config.yaml
n_kv_head: 4
vocab_size: 1579
rope_fraction: 0.5
lr: 0.0114
lr_mult_o: 1.5
lr_mult_down: 3.0
MLP neurons of a small language model. Each row is named by its layer, matrix (down: output weights) and neuron, and shows model dimensions 0-255. Each number is 128 + 24 x the weight over its row's rms, rounded and kept within 0 to 255. Numbers have three digits each.
After each neuron's rows, "fires before" lists the tokens most often just after its 100 highest values on Wikipedia text that the model never trained on.

L6.down52:141111110121138167145105121090164148086174170138112122150114131151112120129148118143162135163146137129132121159107095102095117100141119107156102172107094087117114135140145104127125110128113135138097189138082090082121146186077152167132147119113137164137172136114092140136126170123143097133142175180113119116105116126108133112138112123139124128149129139171130161106114103126131160125160149133097130118075097096137150154139126132090093173112147110118104139124118101123091126164122148170126117166096110112151070167101126098142110091117164121146153104142145104097110130115106087145143140145142135162114105122091097109146138087155137115170103144136092133141127112113151129114133137122127116117146171097168148098176086167134137104129135127128127154126159165121089110132142095
fires before: " in", " to", " at", " his", " a", " the"

L3.down1:114141115100142095095130147125137118134136146125125153113150161151149124113172131144149113166139130120106140138099104158142186101109157145147063123146118116136102110138149115101121111105136138129129126125107121116106163120094108139118112151160112123145165126106154134134143124112098129141125085106140114171113103164073101096106140116165114136125155109169142107107101096054119137137144153146164111110120169136131106139114138163104129147144178146155112123108141136152148122131098159178144106098113134092146122151114115132135115127069136133136134119143132145110175097166108133152116100153149151140103106129160120127158129130148144102093113101138149127122160153114128133092098128107138113142075166119121075150082127139114084137099102129144116172192129115117034129127190117
fires before: " the", " ", " with", "s"

L5.down239:157139096123128141089093139134136109151081122167150147119121116130112105138115124146143128132139111110128117126155156134134075133159124128142104159153136122072129140107164149139139130093059095116105105114174084117165131152128131115094118117125110146178113137131141114119171195117114139148151121139185087135176135125110119106150159089158072149140138137120093173109054117165083165120127098143199135094130148145157128115101114131136130084103162121128096141135110112132118123128140098126117189128137147133145128179176117099135118138117118087106143118131144097114142114127143099095114144091162135116135107107179098100133121103116160158126111147151128124127145125109118104138137146126146125157156132106103129084148116131163094093113130142146146144138124114169145155114130123
fires before: "e", "an", "ed", "ure", "es"

L6.down195:148109099136139113115157130170111130116147116147160164121147088140149121120140091133151155100086124112116143139099076106058143121119111135153089134136137081146111121110117169104127103136173152106154131107160149129102120122163125172149158151133152138138110066199121166115134128168127149102127123151112122115106135128101077124128122155134119120105149163097122126088079114115172103166114151145134092119101141146127135135128186164141093114098137149153163167090119143130130110095132143124144099156138152102126158100100158148131163138112153127121114166111135106134104143115173119142178135141150113123131142116147132151119120103093116097125145083073079166153095111113115167111117132127101183144122101137098153127139125112132143117122128136131080132131121093165108113133161114
fires before: "ic", "ing", "is", "el", "es", "p"

L3.down429:093104131103150113140110113132149112084123096164104125139084133167154142157129100154146131122110123155086149148132142132113134120118122099125119107126134115086140128113137115109102076159138135111117116059138110135124111143101107162132130156090084119138120139134129153135170114130148145135099164178167177100141134136122128121118131141126098125170128119108101104096089112132135157147103173135161124112123129101137102159163171159115130118179142134122130149104125125139202109090091095118124178124151116121114162147160154160126144110153118117084156129109139098159100166135108174133130088112114100100122114125183119112148108143158115104119125161088166110130135144109131123110163136175151105121147101152133181087113118108162154100148121138180112111157075151124135113126147103
fires before: "ed", "es", "ing", "ced", "ved"

L8.down976:099123143117111164167120109174150111116130116126111157138123142151125171071120110139169122118140129098133165128134107152126133117093108145137124119134147124105185129108123121115137153110143137133082180167089180131158054086111144127118136070089125101167123129121076158163126130125079155147114132048139127109148143131138115133142103167100137172139108136142137103157139099127116168147140133159142126131180097093144120144122144118120180136090172147121145097145137123101144142131121161147116164149123102124121090105135140097119120180130132121158161114103110125156133096128112102121124131104082129145109123124154141133159144114126159105094131122169091139132145144148118060137137146130164104109119153110121093125102151108134143130116063139113154144143126127124112112154134098
fires before: " ", " the", " his", " he", " was"

L3.down577:112112148151108149121085134197097108169125118168128130100114134133117109091148132153080112149124146110116135115097121139153141106109154128098131079111106134091086083133108131146078136120143153097092138098119109153101081103137166138098113129125118148137106123157113115149109114149119105118131125144153122096164112176120150128138154110101094108159121130138165183130136125129121133130112170139146133164117137117140157128112163147136107133139078173121101083151158167107124067111103102114116138118122145125118174114120140161141113105155133123114184107138137104134141163159122155079158153113120142139105147120133134142169170118164175106163136080134154116128112116144142119133133170139105130124127106092111137111133153174142130144096080136136165081085131115157139132091125076
fires before: "ing", "ings", "es", "io", "le", "ed"

L6.down568:128126125156098164116126121118128113117116086164148168155124160190139115121126094144093111156148172130101097151158114172142102137101106137121127106093168126109147100109127132131148101139120156126098128144072115193116145136138115080151106169140150111142146144104124129143180113144143152104103107123137100125132112141113147130146133112107109156135089107133119123162111107138131220075125154114158104146110061131157128101087094126133078124142152101134113115118130129150115136127121169089125112172106139104116106115083112133142144189121180097153097144124145166116124145141151157114107116110146117116143139117130126137103131139178128114124125134150126134104133131158144154116104149126134133125124120107151152125146068180129137141098116104147107144122123089111163101087120176
fires before: "en", "ree", "her", "et", "ence"

L6.down112:128140181140114086170100125116115135099137108150097126141099129108139144090157088144133124125123154165155137150111132116133109160121132178089151083124077104083135130135158139104136129125085147135098135093101181122101103112126102143094153156105062123148125113167094161157151136110174141148126095131099117117144150104124129132139119148147114148149151127122107168091175133150123166128125137113127080141099160140106122143110146158142099164092146150121112151145108122060110121130126123100113140093116159102107122138106146108099138101113142122161170137126160131118138125071123154134154169128152127143121179121122156104154107090141126131148123103071105094155155144182133155124097133134096139094148134129123164130163144109127146149106135131165115080116100120127139132124171148
fires before: "ed", "ing", "ig", "it", "es", "er"

L8.down753:087173120141137133125136081159109145122136113169195138140120115100117108095147127135128175137137139071102129117095124059170105102117163092150125088136105132109106119129140142108160148115126098168148116160142162125134113114121146136143095114114110108148155130139174138139135125117132143144092122129114146164142155153107138113199123098155094133112084105124089129129094148156103148131165139091181105107134138144090140135078141152140178116137142137160100151125127129137142070127084123149106119112107154103112098133133090101107145105141147153079143167146126145110140098134107143091142133117143132155101108096148138134140139147122138078113139123120131151132195117119131133168098125106153169148141136138154106132087099099124119145104169124099128118131156144146139144165096104
fires before: "ed", "es", "e", "ing"

L8.down617:148125109206140145106107139118121136158132118095140138136155138132151154115109104098157185134142116087128101148124089166127136107139107086132121151157131104123113122110172114120095144120105152093094152120150157069163093126114125118127156148143129076166150111091137172161124119115088132128129113146080102117132121170125096176129127093129103145107127089172138086117114106101114142149117113127190134146117182100122131130120108133131130156150143132148155095140101121143159120122126155102119162072136129133153146092100105161135124146111152151121144162136155141139152147109106161148074129128101136069121132149098143111129122125112093142098150125119130167085148119119110128125160107094137168149120126116102094114060138115157111163123137141124163116165105131122137117158152107
fires before: ",", " ", " of", " he"

L3.down1021:105109120156154110098111128129140099105120107127130106153152128137159139110137134162132123146143180151131157167128122142137105114106074125123119144124114111114126061159100177128136139131104142141130123083112099162133111064110159133121158152121138120151146118109107155069093141125106159165147124101149118106112135110159127147123129132159093129143126189097092143103123129140186104156125154109160132110139098091125097149130140074135091094142150094116172179141092106177141125128095154115136076156129114153118087150099160115169153136164135101091139119145107096113138118055098106132147136140126125131140170114165083115119112116142146114118113108146102120137143106141113141126126109139182122182143103162133129119131157136132134132144154147107144139098137148159083140114142141
fires before: "ad", "ing", "es", "ar", "ion"

L5.down183:092139153153149102143121112159130177161177118102136146098121120088095126159148130143111123157112137146086123130096124108115144063142116117150136149134108105135160075110184139138105118115134167119123166107141109145162135122176114142140131162093078092131106104145212104125106148118138127079098124179126136125135138115140121100121107124106163117105119141128150123121134116127146147112186140140102157136134143146129082137111145137135148104128137135105111144123144156081201098098133105127135145137138149149126141149149111114111114085119135131151161118144133146119142111163136198138132134132099146123108142099133109097137158112128111111117148086174138109149112082098141142129121152126128138101060137068143105100169104130125119129151127120120151105137103129112084132094155091
fires before: "es", "ious", "ing", "ed", "ier"

L3.down278:121155126125132131114135124112156102102111099110096115106123146148142125113103138150097106084139094099128119139119089145100142144117115138103109134104143108119106117136078167121135115093146133148085107097128091143114139212126169145129144150162124133132124128131134127128137109140093071131164097115123125130131139162117172144137114133132126147131147159109086149107142107113132149087133107171097142161108142081095126117098177175135111149103090171078094126154136140165106145133117112084150115162141124118113134113132170127139104149125132150156184091141172133136152137149157117167131155154103109126100148106132096116131143112170121139087108155100121127110105159107126167133137175139127176116081126100163135104132120136144116096157099114141144181134121108166106195131094113
fires before: "fess", "v", "gram", "ed", "t", "b"

L3.down62:099153105118124126128127104152113088086143149142097149121140159144105138138097168135122135164141097099106112120142149142126146121097096145153147152150121133129136117151133095119121151139113124090147131140113119157131150142149147131122123147178102164187179095109123144092133116165125122183135161107091092130122117167130109132111096098150124177122150137148145126121113151126116170123149142118117142113124079133137082137118106150093144119127120110116122098115165138115085140123154132084146162159160134112125151146184130145141085108090126139114153160144127103144114091081106114126116125138122140120143112072144137096138190127128084075107090122131172187163113141139147162091079135146115123161106113106114105136133142081139119137169077128137130174154162129131080126103134126
fires before: " ", " the"

L5.down107:161120167152097090076131131141136123100136111145119147147156116128162152116144103173117097146176093138164120107106129146108158115098140148153091163144164084122104161112151099105099097123111173116155105127147145092116106121091120113127109140099180168160124127147099090126113105141083171114133081136080109143119133184107095096143108151134116127124113087142144136181174087137150118117146159124096065117115163129137123140162141135104132142177101110124118128110169170169169115130126148136134155108163143109121110100153118109126108136097165098125141114080154141155121117121159086156105145171140157164128142133091134154117152105145150103117120136131149157091131154123133130115132099111144125127109146136111127131158092130111142139151096143161124142115109144091123117129110112
fires before: " the", " ", " a", " with", "s"

L5.down932:138115125142161093108164127131139147174081138176124150101087144157138132134128114170120142155136110083182116084119138143105092091149137102114157127140123155123138168121139145111082098121155134127138135085136134121162120103152138146128106152135095089161122104123189136124104147151112146191124098181098106135131088115096101120162137143128162113110100145123141157149095113122127140141136157118170123132130158076147117116103126133109121114127132128113124138158117118138131114131132156120111105103137156117152117121131109080132176088103124137145129120084113087126101099141119105086125098110123149088164139117111134148190119129128140160159177158087091132119148140149133164132157118161102175134113115155172134105131144143115113093135127138067144159139111118100106139124137067
fires before: "0", ",", " to", ".", " of", "ed"

L3.down228:129169107138104163139086163106181135136122106131101133142101188133110138130143160179133076071141079149144126121126173120118136137150069118163143125103121152144143145170123131112155111068117125110107125131126084151141113143131101132119125143120134136157125120110118133122156117096110066120096101124140118135099113120144102092116125138123136124169116164161108158143092125116108131100170093114192131135131133126170188124144118160134135117108138141097123115132104147152123105130142114143100153091113122070126149099141160102156128130145147106132134152169143137129145157150134104168070100120150131141107101122149119097108135132107123145101151130161146146135119104117154177120080149122145130102106086115157099125135140098160116121116114092124173106129135150173081114118168151
fires before: "s", "fess", "t", "v", "gram"

L5.down824:154136127154139124150117113106139130123103169160095109137186139117145175141095102129095138116096081116143134131147107137129141138134142133125098159150146130115122114127145103104114099131133143090133084110110128129153145148178089146152165151134157124113166152126133133083106131134086136172123147141148132124133118124132140114121094117076117110084068172180163112141152133120142136123098140144109122102157171128180131113108188115143169166137136104144117149129100139120100119101113103132121111195122112101103147068171124111099161116149132119130115125096142119120103115144140099136122097109090078126113130157170113145178108150109155143150082139137141107087084131133150165192116140120130123148126131127080131104135145112165118132106107126118084117157153122128142153111145087
fires before: "ion", "us", "h", "2", "C", "s"

L5.down96:149136151101115131118118103144114131113116118139103077147143136080131119127150148132136077143135120109138133155182105145122130128143118132114109160157085141137137125171144148154117108123112098140135106164122115173142126116134113114123157156100157133170141151160147137112071106120119109144117123134109126096191124124167106151094125112109134137108130156151132147094093113123157125125120095141180116152123105153186142119117165186135084091152140060116136160131116112156125107130153147135122128145159112103112124097149122068121115106108114094162133149161101099132093161167099166109111103104134134089147109109142069125120141094154095084112156133167145099150149130162129150111108123145122154152137118140122117146154152119192123130128106097087120140149137170108144140083154093
fires before: "ed", "es", "ing", "er", "enc", "ment"

L5.down469:150125147120149110143140094168143117140141102109100114128163164119150113082187144140151151135120133096144169138146093150130145166098146126090105151120101125136101147162118117143162129175069148125133129134154140088123151118115131147144181109155149125159122117156136181154150146120118045121092102115125125146132192126099120108146086118107120144125142108122168152128145108119090099126125181174116141084092131127091081137136100126112097166138159122094101113125157099104100136125144136138120103168107121136104087062136140156111113159095102134096137168163138106125164164137142122121125117134099133132118128134170178120135127122149111126150126162136141108121100126132134112098133124152122110132093179119095112124109107115130079144125123133128115145139114099092097129132167139
fires before: " ", " the"

L6.down440:158157116119125118100117084147092152162125112144168133128132112136142157104108133109171159165132150133141120163104171094119094156154138126088120142162108169121075164130123150088155117141140138115156139099159138128113138086129154133073080093108077154137132137170114134065131110110119185082149126109121083151115121128126174114156130141138150148105112143115146144140110139093098189115119116150158090073126169139130149087105135133131117080126091114112123150154166093148101095095128132099134115153128119141136114138129120142162110142133113141102142115129166059119132179145104133134174112107129098151128124117149143158111134127132123104118132123119139166143136099119145148131132085118177129145140123112129131129114135158179113107081118102139148134137146118161111097137143114
fires before: "ic", "ure", "is", "y", "es"